MLP neurons of a small language model. Each row is named by its layer, matrix (gate and up: input weights; down: output weights) and neuron, and shows model dimensions 688-815. Each number is 128 + 32 x the weight over its row's rms, rounded and kept within 0 to 255. Numbers have three digits each. A neuron's up and down rows have the sign that makes its largest values positive.
After each neuron's rows, "fires on" lists the tokens most often at its 100 highest values on Wikipedia text that the model never trained on.

L8.gate815:146150085075116144166090212179139113162139098150081087141102121146134096104176109106143135141155195109102138101103186085073125115081154079098093157185118163123144161141127058137105129153162129143197132215085130159115175115151126158078138101073168165162160224141066067116144158100173129066069127167176154108094127118075109140134160126187170104157137139120146146123134153095048168150066
L8.up815:156173094165092123142116136093139153141165175116161103126113122143147165124122159126114175068118219075137147108122154140138134143116158108143109136130154135103181092134120114140108093153129154142131085130087158103157134156127147130163137127121114088128119134109119180151132173156227069161119070124138156125144150141091089164146179093163160090139144103086109137082091153154135112139113
L8.down815:142144190184110123092126182110190092152127110085132130184145119131126147118076135169163142110094119121128076117153108162120177130165115130138119155074121127106172102138143160098141126111149172137093128130173117143104066141109167121132139158144125112141085129140093097128180124106111155150144171097151132054094127118097131129104184100122182099192045103117137113149099154143117145145136
fires on: " of", " in", " on", " for", " and"

L8.gate1379:148121078090120186124088154100085144145145108169173148127197104156175099114077134061109094100157128135134119131134142171075161125155112105098133079149135164171152142110123155119091130111157092162114174140137129163128194106187156126118111097115159175141156127161160187118147111124102152152124113108083143151160103159116145178152091086152108145102097182105134150157164136103085133113107
L8.up1379:174150029134140154074176099177136130123148144185159141119132093142142183111148094124081167138125095187123105114118113098137075181164168130137121119150129134175136135148073147150057117131134201163196100171078125120093208107155173120182112091156138164219112131118146153073103068101127098147202087115123147151121091114142093142142114107135106081133155147102089098125159141153124102150160
L8.down1379:137151144096104150103046167142218115138123153065116194119141133172186181113139113095158155086137104182105100138179145109155134126105132141075095145177147108119102155133071112101156137101152140107147109151063182147098190095057116150078080142241142142081124145172082098142125170108104145130124108117073106113112108158176096145125095123112102143122094161100122100135114166116122168162098
fires on: "===", "==", " ===", " ==", " ="

L3.gate1576:153137092119119097067109114082129114159139099090197159142167090113130135097188161093119114132108102063150102208149144160122108115130095089078097146156133204138154169131116127119159187187145147162075120143085130131116119133125105127104132141097181140068145137138066144149102104101105105118132132186148133131110139094100091139125100131159115148195074129156139131044153137089115127097127
L3.up1576:079125142114111163111125128132144126187148103140175113175123086123159095139170109135129086114142094114092142133154088155152196118101145146098130175141143169135151093154105114143175099117183073223083139159058193120168111167115120152161207132130118153092149086093098126124107157172153162150095103174107160125136089185139108136085090074119076073090125115201082171095128134135107147092125
L3.down1576:064084151117111164100125163143248140152174120122130136061082087081117149112085105170167105137109084146110155069122074126116148140105172134118135162098149166123149053099096080157112088113131145227161147141121162110098127140087085085118166161195084155099122169138124122140131157116133161143108124138129134079078089107111115094121142053122113115128132076159124196110128180101092145114125
fires on: " in", " of", " to", ")"

L3.gate2042:167132073131187150122085136102126157094094113137102150164147083193117164072143122131135073117161090136143171134108128101114097123091115208088096157138056124099149141167127064120143134123205162131158131180141115114111160130158124189115078125136184111132106150132117106097170160117128140137113185090126091158157171147071127122151106188145180154114105133108161140070089156083159111151149
L3.up2042:138106117119161124116135125094146159140194153161148193155126082079079177135136098178099125156097137060121121120122112164092130115111163134097157100092088106109147207139121165064110127125145165135136086091159155094101110140103152152127076086155115151094130126124118067127192131052175108180124094119118107103126096102086153184162161163171143164093114152119118112118108178067163135101150
L3.down2042:140126119151075098100150139181193141178196153160117197130179156094106156192148087100054107111125172122192109055094111131129148116105141107152138110128178098183138173138108156125092156153111121137108173143155205119119081134077151135172114130162147087141090139186117114108137137063135095152117137091163119162144108120128163125115167136106138115125097150112134120122132102062136155099157
fires on: " that", " whether", ".", " thought", " of", " for"

L3.gate1161:084077155132129077147108148147118170140126188116166124122147151112088133137182142083121153125120133147084160089123154159184150133151118089137091171124144116105187102076141125141138144171121174129145168159062185133064114173164164127117097138109128141166135138126125136123057135123162120081075126076130104147143165152065113132110113165167158132193097124093126156085067139122066206160139
L3.up1161:114130076148082158136107113123149117118136136125186183146158119087069167096194107144153182082106140085103127200112138165173139124157097174131065140167129156176086087141134115178108134161108167158110077126159118139153130065119164091127075127090166135182142121140045153148125159195133101113108126156151127094143118082151086126108191142174134124090102157100104127090152172109148119138160
L3.down1161:109084082121115147135096091078131135128146200168136086093164164108124121068108205075093108139064104153088222106112155126150157161107105157094137142145098084118165102100117135128147121099155113154181117087112116102156113144142154066070135104094102114139156098095141157179093156132124166124147159095163110125144116133136055149151112126118150110114067171188064066097106135078114119111088
fires on: " of", " for", " to"

L8.gate808:175174106158126156100171181156119176138164070120190131126164137135041120065123162074125168116129058069140129138101142088174141123153167103130137091089138121130189097125128089104102157156162141122082091160083109110134084059154147149074130158107140130109103142193110116123155127134148171099061084174146113123154133130074151076153073135146119085102103130084090180124135122082117132132110
L8.up808:144162186156133135119118149107144137137116113176104142100111124133146097151096130127153165114175123118099121124136103157137122119125123101070081104097143168155179124171157093079147097144122134086113092126135119139152137156114166127107140096125098143130116115115139153134102151118152122166127129140134132110110111091130113138091123131132160185097132184151143138146162165113085169122117
L8.down808:172119132133102112112115190143175134094124107120146124115142082127165118139139130119103188121165119151146045097114107121116149186154116180104117108074159155139126093132125114092111161096129168089141184182096168171161139152123135148111131142209134040143123142090062110106085098115116066142104139132133132102117133097141131126145078068211173142157107081166130092140140123137131148155107
fires on: " of", " in", " Black", " to"

L8.gate544:130200173150069129109132139153126072170176084108095078126170103070065067190101125152115110122134075128138145108160082148156147160092151156133065066141087123121101133172106161087166114096112166113138184099165122073107064148140161151116087118102150143072154198121113093098113159093109103104121154170105137153157148093116133084128093110145109087121154125147171147101180158155159085146205
L8.up544:106133123137087150052152152126131161192143099135115087082148133087027116203063099071160133078077110113135111137081141136173127130097140162096131087154122169093080111134096107145133173110154171138132169089120153080107132144116152133109128117139130151147147116089080126132146137105165151180083152178104161181157148086090109119076113115158165121122106105141128130105142158166168071135119
L8.down544:176093126153134119113126153106120142178154105106088061157111093100165163197139093138127126122117138142098089130108116169156104111109155157150190105142138142082134127154137093184218140100085183152145155097123097086148090103112192158158152110164172104147122125166095087119095180095121134188064153123078132104107121147143159144108125109139147137066103111126140164175096118150155149132140
fires on: "-", "|", "us", "8", "9"

L8.gate49:156070084148119158136158093132136166169111137141099131156083055165173141110103136097142116104139153155079134121198122144094104127121137159067082144164154060090188127169114096109111159167138185105095169118060107066150142134152147117104121148073159115125168079108132143118086144134167148161121115180127161132133141148135138131171122155167145151137100113163086131212122125110119141099138
L8.up49:195137148179069107126162104151114090084065094147135089124148118102149219150094104143150172144214108148123101212097117215122150070112091108103069128111127145087094135186135134100125185173063132116061081203060146062104174147091162175100148068110112118149174158140118161103160127172112127071180078118140119188109101119140150091135131124164110080148141145144200098123165115112135129132162
L8.down49:127163153145125171138142178106119156136114149175162096160123162173074090109148099116149122138088134156180125111052139100131132067118166087091175108139110137196161099158140124161106193167160183167108107140117136131156140149134175096190104135165144185212104167164127164104117164191141131144071102104084066134119095118171110158126115166178126160133081121095076224141133121115158065131104
fires on: "\n", "===", "|---|---|---|---|", "|---|---|---|---|---|", " ="

L3.gate441:069139086152070105091117123138165153117086131131113085155140142148115118135089159080165160160167105177131123185124151084111074093110069151155109107124116115152120133101122081147214136158131125142173117203141179164147150143145077113099100175109075112152165116110094069100055137156147101189139137152155179131156125133112152086082151134169117158087137101177039118113124133079102144177151
L3.up441:120159099110086151137163119128127180134091138167155114159114065153101139130064127108165154090124100134124152100124107110125130093107138142158075148105099144123106134142176126104100189177113060113102062113208096095134110131119166099136177144133102122108136076133122140098079125129122145124188126215150108156150161126124096103163148163159145148166083142160167086105114114110161158147106
L3.down441:102195181191123135170146136207100158120084076211177166104059056157121108185121103128162091118103131152155120121091137141106117125098131107143121066119133092123131114132086188088083099192126125152081110123160118101124108112128047101125112125110133162094146152148137111073143153105066152112052082103102188167143068149118104092150121178132130102148112154124131168135133125117074123167136
fires on: "\n", "est", " ", "1", ".", "action"

L3.gate927:167156143114132096151124168122119137144099094158116134177139081132087149177069117091177057136089113121097063096130088082114095174077124106101143156057138119148155145135115178097151167125063109114142103124055121096123161142053119156119223132093179094093087167144114129105159187126135109138071168166148105124136131075093131071141105090138083097164084140113126201123084110055084129149126
L3.up927:154158125155147143118158132108126133119125128127155101102179153127120111181079116151120086159109154137135118090167119151133095152166148138122119175103115162158132170165069166144122124130165179167163185116096149145175129148129103124147198096112127102145133159175142161135156130140136187149073118151191122135194120063133081066202161083130104156159103161085159145100112080140177213127078
L3.down927:059181145143193088113220148114135112159090140194104032062141129133149134186082086111083110221166104122190104123096056105147070155128118198097129052107112182114167118146067110126156181159146135092133099134140161178086055144141131085171166154195135094135064042111143135131110083113109183163082135077125115156108187075112126047087140073113133185150131129124101090063127180135103072096086
fires on: " to", " still", " in", "ed", " left", "ood"

L8.gate356:106166158160118195077135115155121143108109061084119145152119159123119103156076092136155070166194040131161091159190112099147144161135091142132039095127081069175099153151119091134132172087115109119106099178088135120106187139151148106173068131099150082152155131076132144134083112171190109117042160183037111174193117142097130096114171130188158130118062105221103099116151125079104137112164
L8.up356:164152102171182154081160093132108199174191146091151112099138142118086135077082132107097143144140070152120103101166094135101120165138119095140104129104073139185099119183154186104136177132077134154071123126135165200072135138134113168111077153122172129105135126074096123115099118138142122115070210200179119131148153116101105081116198141116153068117106112109129110060083129159115127085128
L8.down356:138142136178127129090117069107101204133124139118146156139130165149110101132163129092179134161131134133125095128140182117155067193159187075192133132138111111048154126149176133171111145170163110144136166140086150150127175113152129079162129117118115104185092118174070173130109140162093104119155118156092138116108092130125097098143147126136149129076067086113118126125104095145095208120131
fires on: "|", "-", ".", "ina", "\n"

L3.gate1567:164182105181133161098184169115110088085106109135137180111198154123098112141136096183141130130115142190151117115132127115145184117115141111114097152117140113131108186130166122158131102127098140144112117125119144162124081115182094128065184077113144079129162146151169024150129099162090119125155138176120087200124167143149130082123100141110091185165083092180066179140120103122116182160112
L3.up1567:160165106125135091129149078124153121187129100153102083137181138148107118097150176136133118197095076112131134167146107170126117136136182073179197115138088209135139127134130081124172110120101173151227109108199110190085083137171185138132125107102110137089088139112139132119081094124097119144133177121050147132124159106179093098173088141110096078178147173123134105141104139073102124096156
L3.down1567:135197133121114077119139116136057090143129111123110081131152124124145160124173155129108138114110136112145125118138117100120178106132198091105085155079107128130152102115128140194130093100139113145121111111076093181087120140097131113076196146079164100143159125069107147159155133118154047127094150110092130140073152118050132091111085110120096135109188218109127182194114199083124098084182
fires on: "7", "6", "igh"

L8.gate2196:155187099166172179142154131168122169172110148162150128081102045112132107171098122149193184112160162119128097094186117141150150127150089102084114100106097073142170114138089104093054132147156088128116120106110139092175169141097106097152111114102147161137194158108132089103124105148200163107133085085069155091137161135069126123147133151112064124131038144166150123147144166121198145172131
L8.up2196:121113157191123119119135101116156123182133115108126131165120134130112118083138137122134115129131078176084097150138052152100129128152133074076130108091106128134127149146044140202103137072088143167188118145145102015115186130190131106098044154120093151147197114115114182061109103137177164138129057103135183134097138129136153138153135121120057087192165157122132106043128138122124092163147
L8.down2196:115123120123123102203087130085190072140114141145124187186112150153115110083122132082088116133157152139152171165091106106172130117132115153072161149119126046106172130106122112077126101162157139097106182170167109104089096097172189103160152092145106152099071186111167073061138165146118160145138147054105095123113193167142104133097129132121119107185197152050172179117103117111181156084186
fires on: "\n", "|---|---|---|---|", "===", " ==="

L3.gate512:152128145176178125157163131153108098124166206102120148172084177102155101154169205098158109086132079178173150088124130135144091150114159176153117101107141108159180097189171095172130132149169112037115135093160173073154100119149113139155076102130096133125116103155125168123163199127135182096138120109168157097124155164115111099152107155125124151076129165072107114088174127140117122175128
L3.up512:111107145130134098113141102082175133161156125097153103172140115078152183127209191151110157140111170132165090154131107072185191153191103093100133133112099164106143164073093164109125120119110146142133116143181080060132130122098178111159132161141123129100134152141091071055121147138185149154115177127093094132123181153144142143103148137091140151104088143136131128121146075116113124179159
L3.down512:114122113108132115172094192195092161066123115107117129120146128090136124112114120141178121128130101073150120155127127121190169196158111136096163137128087114074158116077091131161134123159198176157165143125058101184141120092070183115174164102097172142139110088154146153094120199197151120081126127101118181115093063131193044117185126101147097134215132091140113144142104101158121163115126
fires on: " was", " is", " for", " are", " has", " Loss"

L3.gate877:102122136135123160121218152128108101138080126122161143106180085082176194160127144119180153159082114113090133108139059150078169173152097145096137127092143165128140115116086148183137102119156171121159189142112122167106130183127125123078096143125109093064245135076146112145155142172186147156101108159143117137103125144135090118112122143146117099166128149113128150121134134177138088151104
L3.up877:173113074114095177099131099127135091141097133112146172066121146143093109162120112182114110169073119125115110179064123166113115129131210120103138067129171123123103135111141170140125106149199109132080192176088135126151132184136178137127118139102130112158153126105117106130177073116183134129189156157142128131118104144158046145167137104141172147117087125187096115112130142091154139140120
L3.down877:172104143142160125137042151109123131148087112148147099145086118126099097180156107043158064097103106161162113123082115135107144060084109101097115093095163210121115145113129098140100205149139158127147168168107162114161165163124116157068135091156140168128075091134078073133168180134093149160109123092147142123136101116133154092193109069134145163114139126115115137134081140080093117179144
fires on: "k", "3", "2", "1", "M", "il"